Weights of a small GPT-style language model, trained from scratch on English Wikipedia: a variant of Muon for these matrices.
MLP neurons of a small language model. Each row is named by its layer, matrix (gate and up: input weights; down: output weights) and neuron, and shows model dimensions 48-143. Each number is 200 + 30 x the weight over its row's rms, rounded and kept within 0 to 999. A neuron's up and down rows have the sign that makes its largest values positive.
After each neuron's rows, "fires in" lists the words (lower case) most often at its 100 highest values on Wikipedia text that the model never trained on; "fires before" lists the tokens most often just after its 100 highest values on Wikipedia text that the model never trained on. A number after a token or word is its count.

L7.gate6,158,257,169,213,256,165,217,225,141,218,199,172,218,211,205,205,220,206,205,187,110,219,147,184,239,217,226,222,206,211,194,213,192,166,226,244,188,232,223,256,229,152,188,201,198,229,184,213,190,188,268,201,233,198,206,185,151,216,193,181,153,106,159,226,205,182,189,144,180,164,197,183,186,225,184,156,148,225,205,180,184,203,243,217,203,202,166,218,242,240,191,150,157,176,166,228
L7.up6,173,240,208,263,195,202,185,189,128,196,198,212,234,207,182,187,228,191,174,216,186,242,173,236,221,221,146,201,241,186,168,144,259,253,248,218,188,171,200,168,242,225,190,255,220,198,190,252,207,197,230,224,173,262,185,205,194,242,203,161,153,181,223,184,216,215,209,206,199,220,205,164,190,197,185,221,204,233,231,244,198,262,190,213,221,197,167,150,194,209,224,187,200,142,161,182
L7.down6,201,206,233,208,187,163,193,232,223,234,188,188,211,235,223,181,194,235,174,200,137,193,183,206,155,202,139,147,154,195,219,176,178,204,184,198,242,138,218,162,171,190,216,217,241,201,182,233,132,178,205,211,161,158,176,143,239,213,183,228,159,164,229,237,187,177,189,209,208,189,188,202,202,172,241,207,222,217,187,213,181,192,208,196,196,235,201,242,218,258,190,212,194,175,245,151
fires in: "of" 31, "michael" 8, "philadelphia" 7, "panchavalli" 6, "channel" 5, "architect" 5
fires before: "el" 29, " the" 16, "ect" 10, "all" 6, "y" 4

L6.gate656,204,239,194,181,207,186,229,215,187,212,223,158,174,211,226,181,222,171,214,215,224,242,213,211,141,221,203,185,191,263,176,182,155,217,155,201,182,141,199,255,273,162,204,171,217,188,205,227,175,216,234,199,198,200,190,259,190,154,211,217,172,229,139,225,162,230,205,202,186,207,151,260,258,177,240,188,192,208,150,186,224,263,155,170,176,187,194,222,169,227,215,171,185,232,209,191
L6.up656,189,171,173,248,210,220,271,190,220,164,173,195,207,142,199,188,253,164,156,245,142,172,247,217,210,183,234,155,181,224,195,219,254,159,149,181,225,183,199,170,255,163,214,246,190,231,181,168,178,193,174,177,214,216,242,222,203,206,198,195,176,169,151,242,220,207,211,171,188,176,188,227,208,217,234,242,202,186,193,195,269,191,181,158,208,159,178,242,201,235,180,187,226,177,172,216
L6.down656,206,191,219,196,201,216,201,203,230,178,224,218,148,224,130,200,199,232,156,151,214,178,156,205,213,152,177,269,232,187,255,243,224,256,184,203,196,239,163,180,187,211,181,235,226,184,194,188,211,163,218,207,193,169,148,180,170,191,209,185,179,225,204,221,228,215,233,273,137,245,143,216,190,210,152,172,266,224,177,166,194,235,192,194,187,151,252,176,199,151,180,202,222,232,204,197
fires in: "0" 37, "county" 18, "kashipur" 8, "township" 4
fires before: "." 17, " |" 16, "," 10, "ur" 8, "–" 6, ";" 4

L4.gate52,199,195,191,261,187,223,197,214,180,234,217,188,214,158,228,172,244,180,249,168,177,250,195,208,175,248,175,257,214,245,193,164,154,188,187,214,198,177,170,214,204,129,224,189,234,166,200,246,209,218,214,194,200,221,202,188,230,144,171,201,177,162,199,199,191,252,190,280,222,198,191,202,173,183,160,226,238,235,217,187,216,173,243,174,207,226,162,244,187,205,171,224,191,209,195,181
L4.up52,231,194,236,184,232,137,272,204,200,187,188,264,246,187,211,180,188,244,205,272,199,156,214,222,200,232,220,235,172,205,202,171,160,211,245,214,155,208,228,226,195,179,212,192,254,185,175,231,213,236,230,199,206,208,229,198,221,166,199,144,206,161,182,214,198,208,215,248,244,182,183,225,221,200,191,211,200,202,186,198,221,150,214,183,217,194,193,206,265,214,153,214,188,158,200,224
L4.down52,148,242,202,233,187,230,185,193,211,171,280,210,222,170,184,145,219,195,241,207,195,232,199,231,216,257,215,239,246,277,210,212,196,220,212,195,195,218,181,192,223,152,184,200,227,189,208,182,218,203,219,137,220,222,165,160,206,148,207,183,202,162,203,230,249,249,197,184,165,194,146,220,159,188,230,178,176,227,209,217,180,154,196,235,208,209,196,192,146,267,210,224,175,211,208,185
fires in: "2" 39, "2000" 8, "27" 7, "1927" 6, "28" 6, "29" 6
fires before: "7" 17, "9" 13, ")" 13, "000" 8, "8" 7

L3.gate754,212,174,255,160,183,225,176,237,239,242,172,193,168,224,177,201,134,214,240,172,178,192,214,236,250,194,176,194,175,246,192,197,233,171,237,200,223,135,196,236,222,209,140,175,191,199,178,190,145,196,155,169,139,183,144,176,156,153,158,171,182,237,176,155,172,176,163,193,201,234,199,177,178,177,205,179,138,154,176,257,232,198,226,254,198,146,248,220,216,220,241,192,153,246,239,177
L3.up754,163,150,198,144,212,190,134,193,196,183,204,214,199,180,239,195,200,238,279,243,204,151,145,180,147,179,189,216,226,220,189,221,191,189,219,237,171,136,176,199,175,213,186,229,183,211,220,149,240,221,211,209,224,181,231,141,227,245,181,169,189,187,196,231,159,178,203,140,159,245,157,220,149,220,205,219,224,191,188,234,209,211,174,283,182,213,215,197,202,173,172,193,184,188,219,200
L3.down754,260,167,229,161,174,229,185,197,178,165,175,193,188,189,149,185,202,166,171,239,200,212,234,200,229,243,184,179,223,260,182,167,180,196,166,226,208,247,193,205,135,162,164,191,161,208,247,161,250,252,252,203,199,175,203,277,170,187,191,185,216,193,221,131,171,207,151,169,178,220,189,232,155,193,164,222,184,163,209,167,195,188,252,225,238,219,197,181,228,195,229,204,236,220,176,252
fires in: "2024" 20, "2025" 18, "2023" 10, "2021" 9, "2000" 5
fires before: "," 17, " |" 16, ")" 12, "–" 8, "." 8

L4.gate357,239,215,183,216,195,198,181,226,212,209,148,223,176,212,230,227,213,197,166,196,224,155,262,252,215,187,216,197,236,191,212,219,193,179,189,238,216,241,211,221,191,219,216,198,200,188,187,225,255,223,185,176,187,204,195,210,87,203,204,252,248,142,234,194,204,219,108,205,231,181,212,187,217,192,204,226,194,207,176,227,202,210,184,220,134,191,237,219,148,132,220,209,258,189,262,182
L4.up357,246,201,163,227,210,230,194,180,186,159,195,207,220,202,214,228,196,188,163,183,238,142,192,194,238,157,228,190,227,213,168,220,193,255,192,250,188,269,167,219,192,205,237,137,176,218,243,183,212,217,197,180,177,181,185,250,183,241,232,227,260,150,206,210,216,245,157,220,237,166,218,194,223,233,234,254,222,217,188,173,221,220,226,221,220,192,162,217,199,148,217,165,220,216,244,148
L4.down357,195,216,194,240,179,207,171,244,171,213,235,198,183,233,199,238,231,235,223,205,180,224,156,172,180,241,221,226,218,192,194,182,228,153,255,156,169,214,187,178,206,197,198,188,131,187,150,235,188,205,206,163,260,215,265,161,179,218,168,159,210,270,151,198,176,233,169,225,144,229,184,246,201,206,217,226,250,204,211,195,211,200,261,159,156,213,203,251,227,214,257,262,178,210,206,220
fires in: "it" 20, "even" 8, "eventually" 8, "continued" 6, "contract" 5, "contains" 5
fires before: "r" 16, "ent" 13, "in" 12, "ain" 10, " was" 9, "en" 9

L2.gate259,213,200,144,212,210,173,202,173,188,243,195,189,154,149,161,150,203,175,235,202,190,200,220,176,205,193,216,141,278,176,179,144,178,192,189,184,152,163,188,179,215,214,153,227,187,163,160,236,153,130,156,202,263,179,160,221,190,189,235,170,164,187,231,236,181,176,238,166,188,213,220,187,219,215,196,185,199,207,207,254,208,193,179,192,170,230,248,214,215,231,138,202,184,194,153,185
L2.up259,247,137,168,207,206,176,156,199,193,247,172,156,235,196,183,159,144,141,207,187,171,194,195,144,223,221,169,148,256,164,204,187,161,164,243,182,167,177,216,218,210,204,201,243,202,205,179,244,169,173,183,172,258,178,200,235,212,186,231,168,234,249,225,260,237,167,199,182,150,212,185,188,200,224,200,173,167,218,228,245,200,143,186,192,195,211,259,189,194,196,140,246,201,208,187,235
L2.down259,237,153,244,185,193,240,180,205,147,196,197,179,179,241,173,183,221,175,217,199,197,231,213,202,227,207,193,188,221,239,190,209,232,159,211,185,209,161,176,216,230,210,204,217,261,204,192,219,167,185,169,195,208,228,206,189,194,110,214,206,231,220,199,216,186,162,221,202,212,260,177,180,233,206,261,178,237,194,188,207,183,207,184,251,188,157,180,206,189,228,190,224,202,202,169,164
fires in: "world" 25, "room" 13, "role" 11, "road" 6, "north" 6, "rock" 5
fires before: "om" 13, "le" 11, " War" 10, "ad" 8, "c" 7, "y" 7

L7.gate554,240,172,199,215,187,169,218,272,200,205,177,215,198,247,193,160,220,225,161,203,161,197,172,187,238,179,166,225,258,142,132,180,204,219,182,199,155,182,206,209,219,195,216,253,190,200,194,208,172,193,246,147,219,237,144,197,238,201,143,145,169,209,154,267,242,210,188,190,230,200,228,146,207,184,224,187,260,184,198,151,188,191,199,209,191,181,164,263,231,216,215,213,210,214,211,216
L7.up554,221,178,201,238,212,174,181,234,193,159,202,215,179,216,157,245,219,177,252,202,235,222,216,219,219,213,204,230,212,207,147,199,197,164,172,218,200,196,190,209,245,229,143,177,169,208,208,183,195,173,166,192,211,236,214,175,225,193,220,195,211,224,189,206,228,195,222,191,277,165,204,243,243,163,203,158,212,280,246,182,217,206,169,213,220,189,168,237,204,226,231,228,215,150,204,171
L7.down554,195,217,199,238,159,235,176,260,173,174,193,217,185,193,208,189,210,208,171,164,129,190,192,151,123,216,217,217,235,253,255,218,197,218,199,188,241,187,123,239,198,226,229,241,184,179,175,249,231,223,221,224,256,142,195,180,187,194,213,224,200,186,215,174,131,203,224,219,167,193,242,206,180,192,215,205,232,202,185,210,221,199,177,182,229,204,192,299,204,270,168,196,214,195,234,209
fires in: "guerchais" 22, "california" 10, "college" 9, "russia" 6, "russian" 5
fires before: "ch" 22, "ia" 19, "ge" 11, "ian" 5, "i" 4, "ad" 4

L2.gate206,226,192,163,177,207,197,189,177,214,227,172,220,203,157,206,195,142,196,178,171,223,216,168,205,152,192,161,138,155,186,184,194,196,154,205,243,254,200,218,292,136,195,210,181,224,216,247,158,220,266,189,213,209,181,154,218,209,203,231,154,233,211,180,149,144,182,211,195,191,152,175,196,185,205,228,185,213,253,249,212,162,216,211,196,201,202,170,200,204,210,207,172,136,175,186,189
L2.up206,165,142,166,163,232,182,138,203,200,236,197,139,210,179,170,204,254,175,188,196,173,204,203,162,242,210,265,185,167,207,227,158,207,211,249,142,202,235,190,207,187,211,164,189,204,205,189,199,140,225,137,190,221,185,158,247,185,235,231,179,184,228,206,230,164,193,182,213,199,140,148,202,237,138,200,183,189,210,195,207,191,215,223,138,227,181,182,216,132,179,180,234,175,164,218,203
L2.down206,207,147,236,202,239,196,211,216,203,229,182,179,183,196,231,229,212,231,157,196,169,200,227,190,186,240,227,178,219,134,195,204,185,216,169,186,237,180,213,203,219,250,173,178,170,140,208,138,208,181,176,200,170,218,185,191,234,188,210,190,278,201,215,193,183,240,216,157,145,190,180,157,158,244,199,190,187,221,246,208,146,182,170,192,199,181,200,216,234,200,233,163,187,191,173,226
fires in: "education" 16, "what" 11, "white" 10, "whose" 9, "while" 7, "lucky" 4
fires before: "ation" 16, "at" 15, "ite" 11, "ose" 9, "ile" 7, "k" 7

L2.gate464,207,214,228,176,141,184,156,220,176,217,181,176,245,242,199,200,264,208,220,172,187,192,189,212,224,169,165,228,198,218,183,215,163,190,191,155,170,186,163,238,214,200,182,225,231,132,181,165,198,237,169,176,174,162,195,224,135,255,191,257,193,133,188,190,187,174,230,232,172,215,189,178,164,158,198,205,199,193,185,219,259,217,173,190,208,180,176,198,235,145,168,228,185,188,285,198
L2.up464,212,209,219,167,176,212,195,261,176,214,256,140,206,179,196,176,201,220,170,186,243,183,217,217,199,209,177,179,218,226,217,242,233,193,115,225,218,208,171,248,225,171,231,223,233,236,155,208,195,180,220,137,184,197,219,185,194,206,213,232,185,212,239,188,216,189,199,191,210,226,250,211,224,240,196,242,224,259,218,233,283,229,208,152,172,172,171,158,201,179,185,169,149,251,241,212
L2.down464,216,177,176,192,233,199,166,192,199,218,201,241,175,229,224,175,218,212,187,191,212,251,245,210,221,152,139,222,162,216,177,219,216,216,191,205,262,197,129,245,216,213,208,205,260,252,192,215,178,220,246,151,215,230,228,242,157,216,184,204,198,231,238,183,167,165,207,260,239,233,221,222,205,211,204,204,208,245,249,246,237,228,158,204,184,153,208,229,232,213,252,183,188,193,231,184
fires in: "road" 15, "room" 11, "role" 9, "roosevelt" 8, "rock" 5, "season" 5
fires before: "ad" 17, "om" 11, "le" 9, "ose" 8, "c" 7, "o" 6

L2.gate263,189,213,209,158,204,198,163,138,205,223,260,217,167,245,150,180,180,196,233,177,154,235,219,190,201,210,239,163,169,190,229,221,181,149,169,208,268,201,179,234,216,212,214,180,184,215,160,194,206,175,188,266,225,207,216,196,188,212,197,190,187,197,274,208,195,223,170,207,225,146,199,219,223,144,202,158,204,176,216,204,208,268,194,141,152,219,182,194,219,204,240,172,186,199,176,245
L2.up263,150,180,200,204,200,207,262,245,219,179,186,214,151,156,135,242,207,207,218,199,292,141,168,277,211,198,170,169,178,203,198,170,206,198,209,248,202,258,196,188,209,211,169,250,223,245,190,195,191,167,162,144,204,141,128,189,185,198,191,167,219,182,153,183,205,236,231,158,192,190,201,147,193,152,170,192,215,225,213,242,142,200,217,229,206,245,189,181,231,202,159,198,202,225,204,187
L2.down263,165,161,270,224,204,181,219,188,193,200,251,159,210,202,164,217,194,243,231,169,248,238,167,202,186,209,204,235,166,225,249,216,188,189,185,181,173,264,126,203,199,168,184,193,176,217,209,209,186,155,203,213,218,225,128,268,209,181,232,145,231,219,185,178,229,208,237,138,192,203,261,177,214,152,163,225,201,172,209,207,205,155,221,186,227,224,168,272,204,216,195,198,163,202,145,181
fires in: "this" 12, "white" 10, "thomas" 9, "whose" 7, "that" 6, "while" 6
fires before: "is" 13, "om" 12, "at" 11, "ite" 11, "ose" 9, "ile" 6